config = dict(
    d_model=224,
    activation='tanh_gelu',
    norm_eps=1e-05,
    qk_norm=False,
    bias='all',
    tie_embeddings=True,
    parallel_block=False,
    init_std_o=0.00265,
    init_std_up=0.0163,
    init_std_down=0.00265,
    beta2=0.99,
    warmup_steps=205,
    decay_fraction=0.637,
    batch_tokens=131072,
    doc_mask=True,
)
MLP neurons of a small language model. Each row is named by its layer, matrix (down: output weights) and neuron, and shows model dimensions 64-191. Each number is 128 + 24 x the weight over its row's rms, rounded and kept within 0 to 255. Numbers have three digits each.
After each neuron's rows, "fires before" lists the tokens most often just after its 100 highest values on Wikipedia text that the model never trained on.

L12.down499:121089134103144144093142116138122124181112081146155069104102133132167120209118161108121153150152142120107126137147103124127120111146104111158159115105102104141135150126114139163131066119157083123128134142135098150145100144088165121129137122107124164150152148115141082146138131116134103170135122175127138055103130122145153109133088130109147113128098143122169116137130120112105124117180
fires before: "\n\n", "="

L15.down510:156087167153123053119169126100134115175123146177151163088129131141142132133106148145088157103152109130102120173112147144159119109140154141107056094081153127126157149142085143135160107124146150121103114134135127125136139106125111098128141090136138136099118154124105131136146128118134151095103164113113116121130155135086173133159121114110134168105155076118133094162106157083088141143114
fires before: "|", "\n\n", "\n", "="

L10.down511:082080123143112110105099185157148159136125127131107146126123120142119133119156131186144138167156144147146150171157129107149209111121158104102118138112159122118111122147117148151107125123156124135106111109114130143125117100081118100157106147132145146176116137148153135094162113151127171124126127095081098097146160129125157149174110147140121091128102128142150153156170101123112092112106
fires before: ")", ",", " –", "ST"

L12.down23:109160137144115139115151139144121114166124119146158112077185129153129106144145146102117194156175154113110109091153106126136116076111153123155121129113140081124102101148140155146148108109156114132117143126107117130145115152068160125101119142108096117132121145134141099122072116107121089147132112113149142095101139139160133108157096144128170127131109163162101151196127117120110116120113
fires before: "=", "\n\n"

L3.down538:162100126159075128122133132125121150175105129124112147157118155098121136196100149116150153092160149128184108124137110147146091145144190138081110106109125154120151150150131120108151121148156076132111091129108154109132121163100115134139133135146105135110115113135128145104079121107129129117136115155112099161148146135134145160161103142102135166096109155132130126184109146146120161090136
fires before: " the", "ry", "l", " that", " to", "ti"

L6.down264:149132136101085114125093085139104138128109135104138196122130133144130143138131114106139136135134143123123129144100129162103107121161133130151089112161156151154063169148177127139095136144102084115126153090122117124111122153131123128168131133100106105153135132145131098152118109111128127150123120140161142062113117118109123130147092167097151153178141110178122165138164094178138124125150
fires before: ":", " were", " are", " was", "'", " is"

L16.down603:126106115133132152157119125148097128084135143135111118137179149123099122219170117190149093096160173132126137120106155154122109120132117120077123143087129125106108112136172117168137119104152131067145099129180118096135110118117153147149105086119147132110149135153106087076112135120120152169163113116097138139142130121110127133172155120158138112131145150117144136160119134147129151143145
fires before: ":", " B", "–", "ed", " the", " to"

L12.down38:130132121097133132153148108115119112144151156180100127121179147140123092110129151074145098189163100127142110132096159126130148120107136133158110133144132126130131131141076110142074175145175136138100149164161131174162110116139136123128111124135091144113131126124131121120104135097122121131157140135112126038114110166131141159050107145124182136133093141135105135145121113105138102144176
fires before: "\n\n", "="

L13.down66:152117144122158132095134111161144096117149114125149113105070130139141107116175088047121121132104122129156120122137167113149115146148114164124128145120104123129148125111137113106140099140171077134154156126155117149169144104128166119149156108141164178103138152155145097176106135123160139179132130138111118110146111138154137130135104134124124152145137163111100101134120108122092118091151
fires before: "\n\n", " is", ")", " was"

L16.down36:144097117121151123155141176146112136129115175147133152147142121151124140149146117145118132171171117092113136119135140165094145093137147149164152129105100115161105126095141123131124091095143088120142118136139105143169151140123134131146163109131119145172147175105160152093109162099102141110110154099177136126157103140080166140109074103128085117092128133148117138134099129123138098161135
fires before: ",", " and"

L15.down361:130091134100123138141129145113124158147123136099105082127096099124101127191175120158099140123077110149117104151140120122119105115140095126083125111134126143147146136170144188105124127143069073117134144130148125167160131128130099110102124076134141109105125118163120132092128122126103125122149151148161123107126104131095107114143161135162167085147109120144149111145116145137130143123089
fires before: "=", "|", "\n"

L14.down347:109136161145153169145109120135118162095127134143128130179104117125176124131108130118103098150125104096168141069143141132160137080100124134131115137154121132118145117124105177136131136140123092135125125085129137172126146096152133106112159128152144105131157138125070065120128088149092133125105120090111187166151133096133152152139136117097131089125137140103123130117098140087136101120137
fires before: " |", ";", "E", " on"

L13.down184:148165113152161108126126154124068134079130127136121092119141119117109097092133157111134124170119146144119121101113127138092091082059129136160152097131129139096126128129122108130104159128080141129133142135141120099168116128147124136081125111139120136106165127111132160102091146142128134150129157090123191133093121121158164120158148132138149156116152167187094135144125120093113168142171
fires before: "-", "|"

L16.down328:153102113123148094142132123133113140124136153124149135174104142110095124129122132147108161183120111114103143134118140143127107116137147127137064110061116120110121126144105165115142161130117255113161146099123118142139067138131127146107114116145147163124141143116107118125125114101099155151116130185155108106123144161105127125141086114106098130114144159121144133131117145141142150132147
fires before: "|", "\n\n", "\n", "."

L12.down436:096108124120119144140113078154097144149176154128113097113166149139176095000101133138148112139164122127106107123141125132088112127154167098157121148168098092081118128165106101136126148150159123124168143110139112152132100128118147120110126121163128126137155146122126135099110126079087108124120099104112118084115119165152114191190172124119150126105109139131122142137151152124114122139165
fires before: "|", "=", "l", " to"

L2.down263:115137127093126087094075110165154163117149151149131145136119174096141158067101133050120142145129137136117150100120161114160121133124111147130106162068152100141151122114111081116155122135090166136127121142149110101088076147109165125161111109104126159122150139121128122122132184128120166145110095101145112115137127159127118095157134117127131101128123166142112098150160138174130134150118
fires before: "-"

L15.down512:095134138096141103135119079083097149137134166165089138123136147118088132078149152111129114159121134119137136106120115123156128124121119098092085094177133137138084149126119171109121154117133191115133088106153111132107082130135098081170133112125102099117157122157141113144129118122156116175111138132108125123137108108121133128123127113119121092124113153098117109156120130167155142160123
fires before: "=", ","

L14.down262:153095155110158071142114154135110135128142142112140123146112147117141132140178134154091137134134129159104104054162092097125105111102166111157100141098123093139155152142131139128084106115105127161089113124129150136146075092105133165121093128178120105096132171129106107104112180130121127114123108118121098112098111115086098151120152120130159106137091150135128094155127153107117135120129
fires before: "=", "\n", "\n\n"

L12.down316:113135140121101110132144187113085103140097093151150099133133117138145114154123129103125117179166126123093093132176139144115096097129130113146124120110122098095134149154102134105153134142147125120089201145129121148089120112147171135122088157099120118161164130121108122085094136101104123124130139131141134086117122118109151142109106141147176101167102158115164141139174143169101132131150
fires before: "\n\n", "="

L10.down205:138096123106109135128127105163136121148145124115070176122118116137108145129123088099145106150153134138145159133080106096130125126145098110177097079132096144122126133119146112131113109151124095123102124119134145082143068094122098142140148108103110121147143122143141090155123110125157129116124115139130144106103105110183126116069106177128132113156108136129102142145154147174133099149114
fires before: " was", " is", " has", " also"

L16.down304:146108153088165120121108099134123079128174110124111143106106155121142117099105153145096127158084124139079088111158107115123098100092130147121142103149121144118128119100160135154111102112132143105119125103136117075099083107151107131088106117104120120150150107132138129170102148107150124108101156110129138145161177139095106151147152135161138123161137140125148121148120126125100134149153
fires before: " |", "|", "ing"

L10.down419:125156118165089119136134157120100120105099154120106143137159108096121142128106148133139164121115107108120116172092148124074105138093104133134114108118093124091110124130145124110078149142121119118111122104136135085118121117122083077138165100148114120155153162137153141136135143091123095139107132128129157133111167133150116152148165161151081102124122167088137111135130130117126123124150
fires before: "|"

L2.down241:143117162088140109143106142151142106153114118136159133129128138151135140129131130121112075154100164151117149105100119094151156143156168099082145138080145115147164096069118110148174110161123151130125101135192146147060147139110130134139110135093122124096128127143136113092140114111117139139128111105129123124141119111159124130101103091110125143119149109132106096163135113174106116196174
fires before: "-", "+", "|", "\n"

L16.down563:105126150135105138119122163146122135147133130129134106154184176121134100172115147186108165123132114074143105114132119136141145145097137128128114148169120168129131147150090110132108176132109078121126128136138102147107116099145129094107124117131141147113110135112135125147138092136106127136137139102123179152118141137105142131125160105143131154156123140123112140100166119143114100095102
fires before: " |", ")", " (", ";", "^", "age"

L16.down538:109132142095161109135140118148126184160126093132131068137105135149135071176131142147095137146125143133122122086130150113127181135109097061134120138099102159155154136158139112101096120115148092135128142112136176158129125117146113111137102128148107164113111133141149076125110118145138128108138120136100116126128133088137139128136141106132106125163164141142151133132161157140125158123112
fires before: "=", "\n\n"

L10.down358:144117108144103135102118143132136130194155132112119133133133074124159134134133162081145103099119099123113186064152129119149062112133164151125107107156134169156095160112093149166154085097154137141127094165090115140141176178134115158123106114142121144165144091092091131131157123088131129156103114096117150127161106097133154127143134141131115086127093165108145120171144094139125127121138
fires before: "=", "y"

L13.down633:132134113117141094144091148091086120125117126137081120111138150158153098110152123129083212164132145126110123070097115124116113098122143140142131088160163124116136117136115131124095110143089117105129144145104103112175121130129146148081139143133145085137191095125157117101051151169134104124124120121128154157111127132145133105166164114141136113134139171183092125133125133126136154166137
fires before: " |", "."

L12.down150:109096121141160129127126138130112146145130139163098135110139180126149144004166135132117095117125079124136141120122145113149143103157135101155117158144119120114109111113126148087151109122123124152142092126130191134121128131083140132150136173125104122171122109105067130111121071135112174148125116137126105092169118086146126151114048105105103115120137125088137126116100108150122138136182
fires before: "=", "vis"

L3.down288:122117135151140108154110133146108143117123099154130139111090146077158120168144137119139132123100141140097121132069130140141127095115137124152121114139117125149145165123096140101118173167177107121089102132117122123147129117158116071127082116099127135161155110108164130131140142128121109116151123176110137138124117130085127121069131133156100121110132117150134127132153153127091122134211
fires before: "|"

L15.down16:160078127146118153092110136104133159132133083098119100134123125115116094187118151133132132108131133145108140140117116104137139108083170098136109144130163129144193153155140135104108120147134097130110153118090172079114134139129105092112123122148133133147161165136116159145143141146111150128138126117115131132110094162131152088141145172176120176105146105151157098145112163102086123083114
fires before: "\n", "=", "\n\n"

L10.down68:129126157133138148136153118168071124144127122142126146117146165165087084114121118070114140138111113107117103143114157149104115118128118132166146110108131094135096118143097131153123099144131100135129121112111183178141096098145159095139093169080112131088161151133167142119104127129136094113141138088120134113111132160103127129125144152130188135083150144152137127136117114144143141123064
fires before: "|"

L13.down333:080144147163116127143132149109131114115108140160159127154145135130149118110132159108115132147096121110138165118123096172128142099098143111141131081135088156132103145135127146134117113144140161087134166146090171100130138148140113138082137151153100131155193158160158114152091136135114164153156155105076154131122146161128177131117139150149132162132092113131118156118149168066122148105122
fires before: "|", "–", "\n", " |"

L5.down462:100134109118139141080135160176118140135101136131117133140123172129142123183147109116107129143120097135105147162132129146142110102185178130105132113120151133141104125100170151110132138133130149120141123139094138067081121190125145155115163097102133145132144120142118098125091086134064158117115141145118126095109136102165139125118117116113120155115124116117176107138130133126123116160133
fires before: ":", " were", " are", " is", ",", " was"

L16.down372:084140106139105140076120119130144126129132128112139137131112148122106090146119114128131116144147106144116166133147181185111141123091167136152124132103102132093106138114121131126167158162137125156122078176149115150152068145127109133126134096143081150096179136105125163122118098135134120164126118101115127114114123128112156145114116134135101142091146127108147148096144167115141118101194
fires before: " |", ";", " (", ","

L16.down349:138111174115181138150115119095167097100117168127115113112120100115146151106143137104092148133136111156151148125131155166125093144069105149113130124150093116134126162117129127113164098132109204160133065149155110122143145112126173121121091111137131114179127149132128117117139119158113079109108147125105143165113128133082123107104118086156125134123132118144187101143145128154174165134162
fires before: " |", ":", ",", "|", " of", "on"

L7.down408:130104147131123144136115155158168163145111153157111169107102127125159124147153084145127074083137137122123131128128125138134115138117171128130148136109100135125151099124109119127198103142149118128121132132133119128108166103106131159134087128124131150136099118119123111116091113134151129093101148167095108129096103140169098119100123082128112136085124146128104089110154131096125127136141
fires before: "=", "\n", "\n\n"

L15.down563:163115114110157177136131168153150098092106131164095126136151139115112124144128113199132114154118098128131180135128081131099087106104172144151140135077160113085139085163153137143144146093167101128129121143120155105101125103172120126126139112122102072135136108060125130127087113159100123119119132167128138138128104123139100123157153139138142125118133068140143167138106125123128150116163
fires before: "–", " by", ":", " |", ","

L13.down619:093102123159148107161137134125132148102111168134116156112158127141137104104129172130118164168096098126163140108110071127154097097111153132152103115110103145116064117147130138129084112143151156118139131157122143113130134159123139167074115161132092127145190135091086108127117141150128122170155097088088127114178167119125142143162139153098072118133137161171090134147126134110091146136114
fires before: "|", "\n\n", "\n", " was", "–", " |"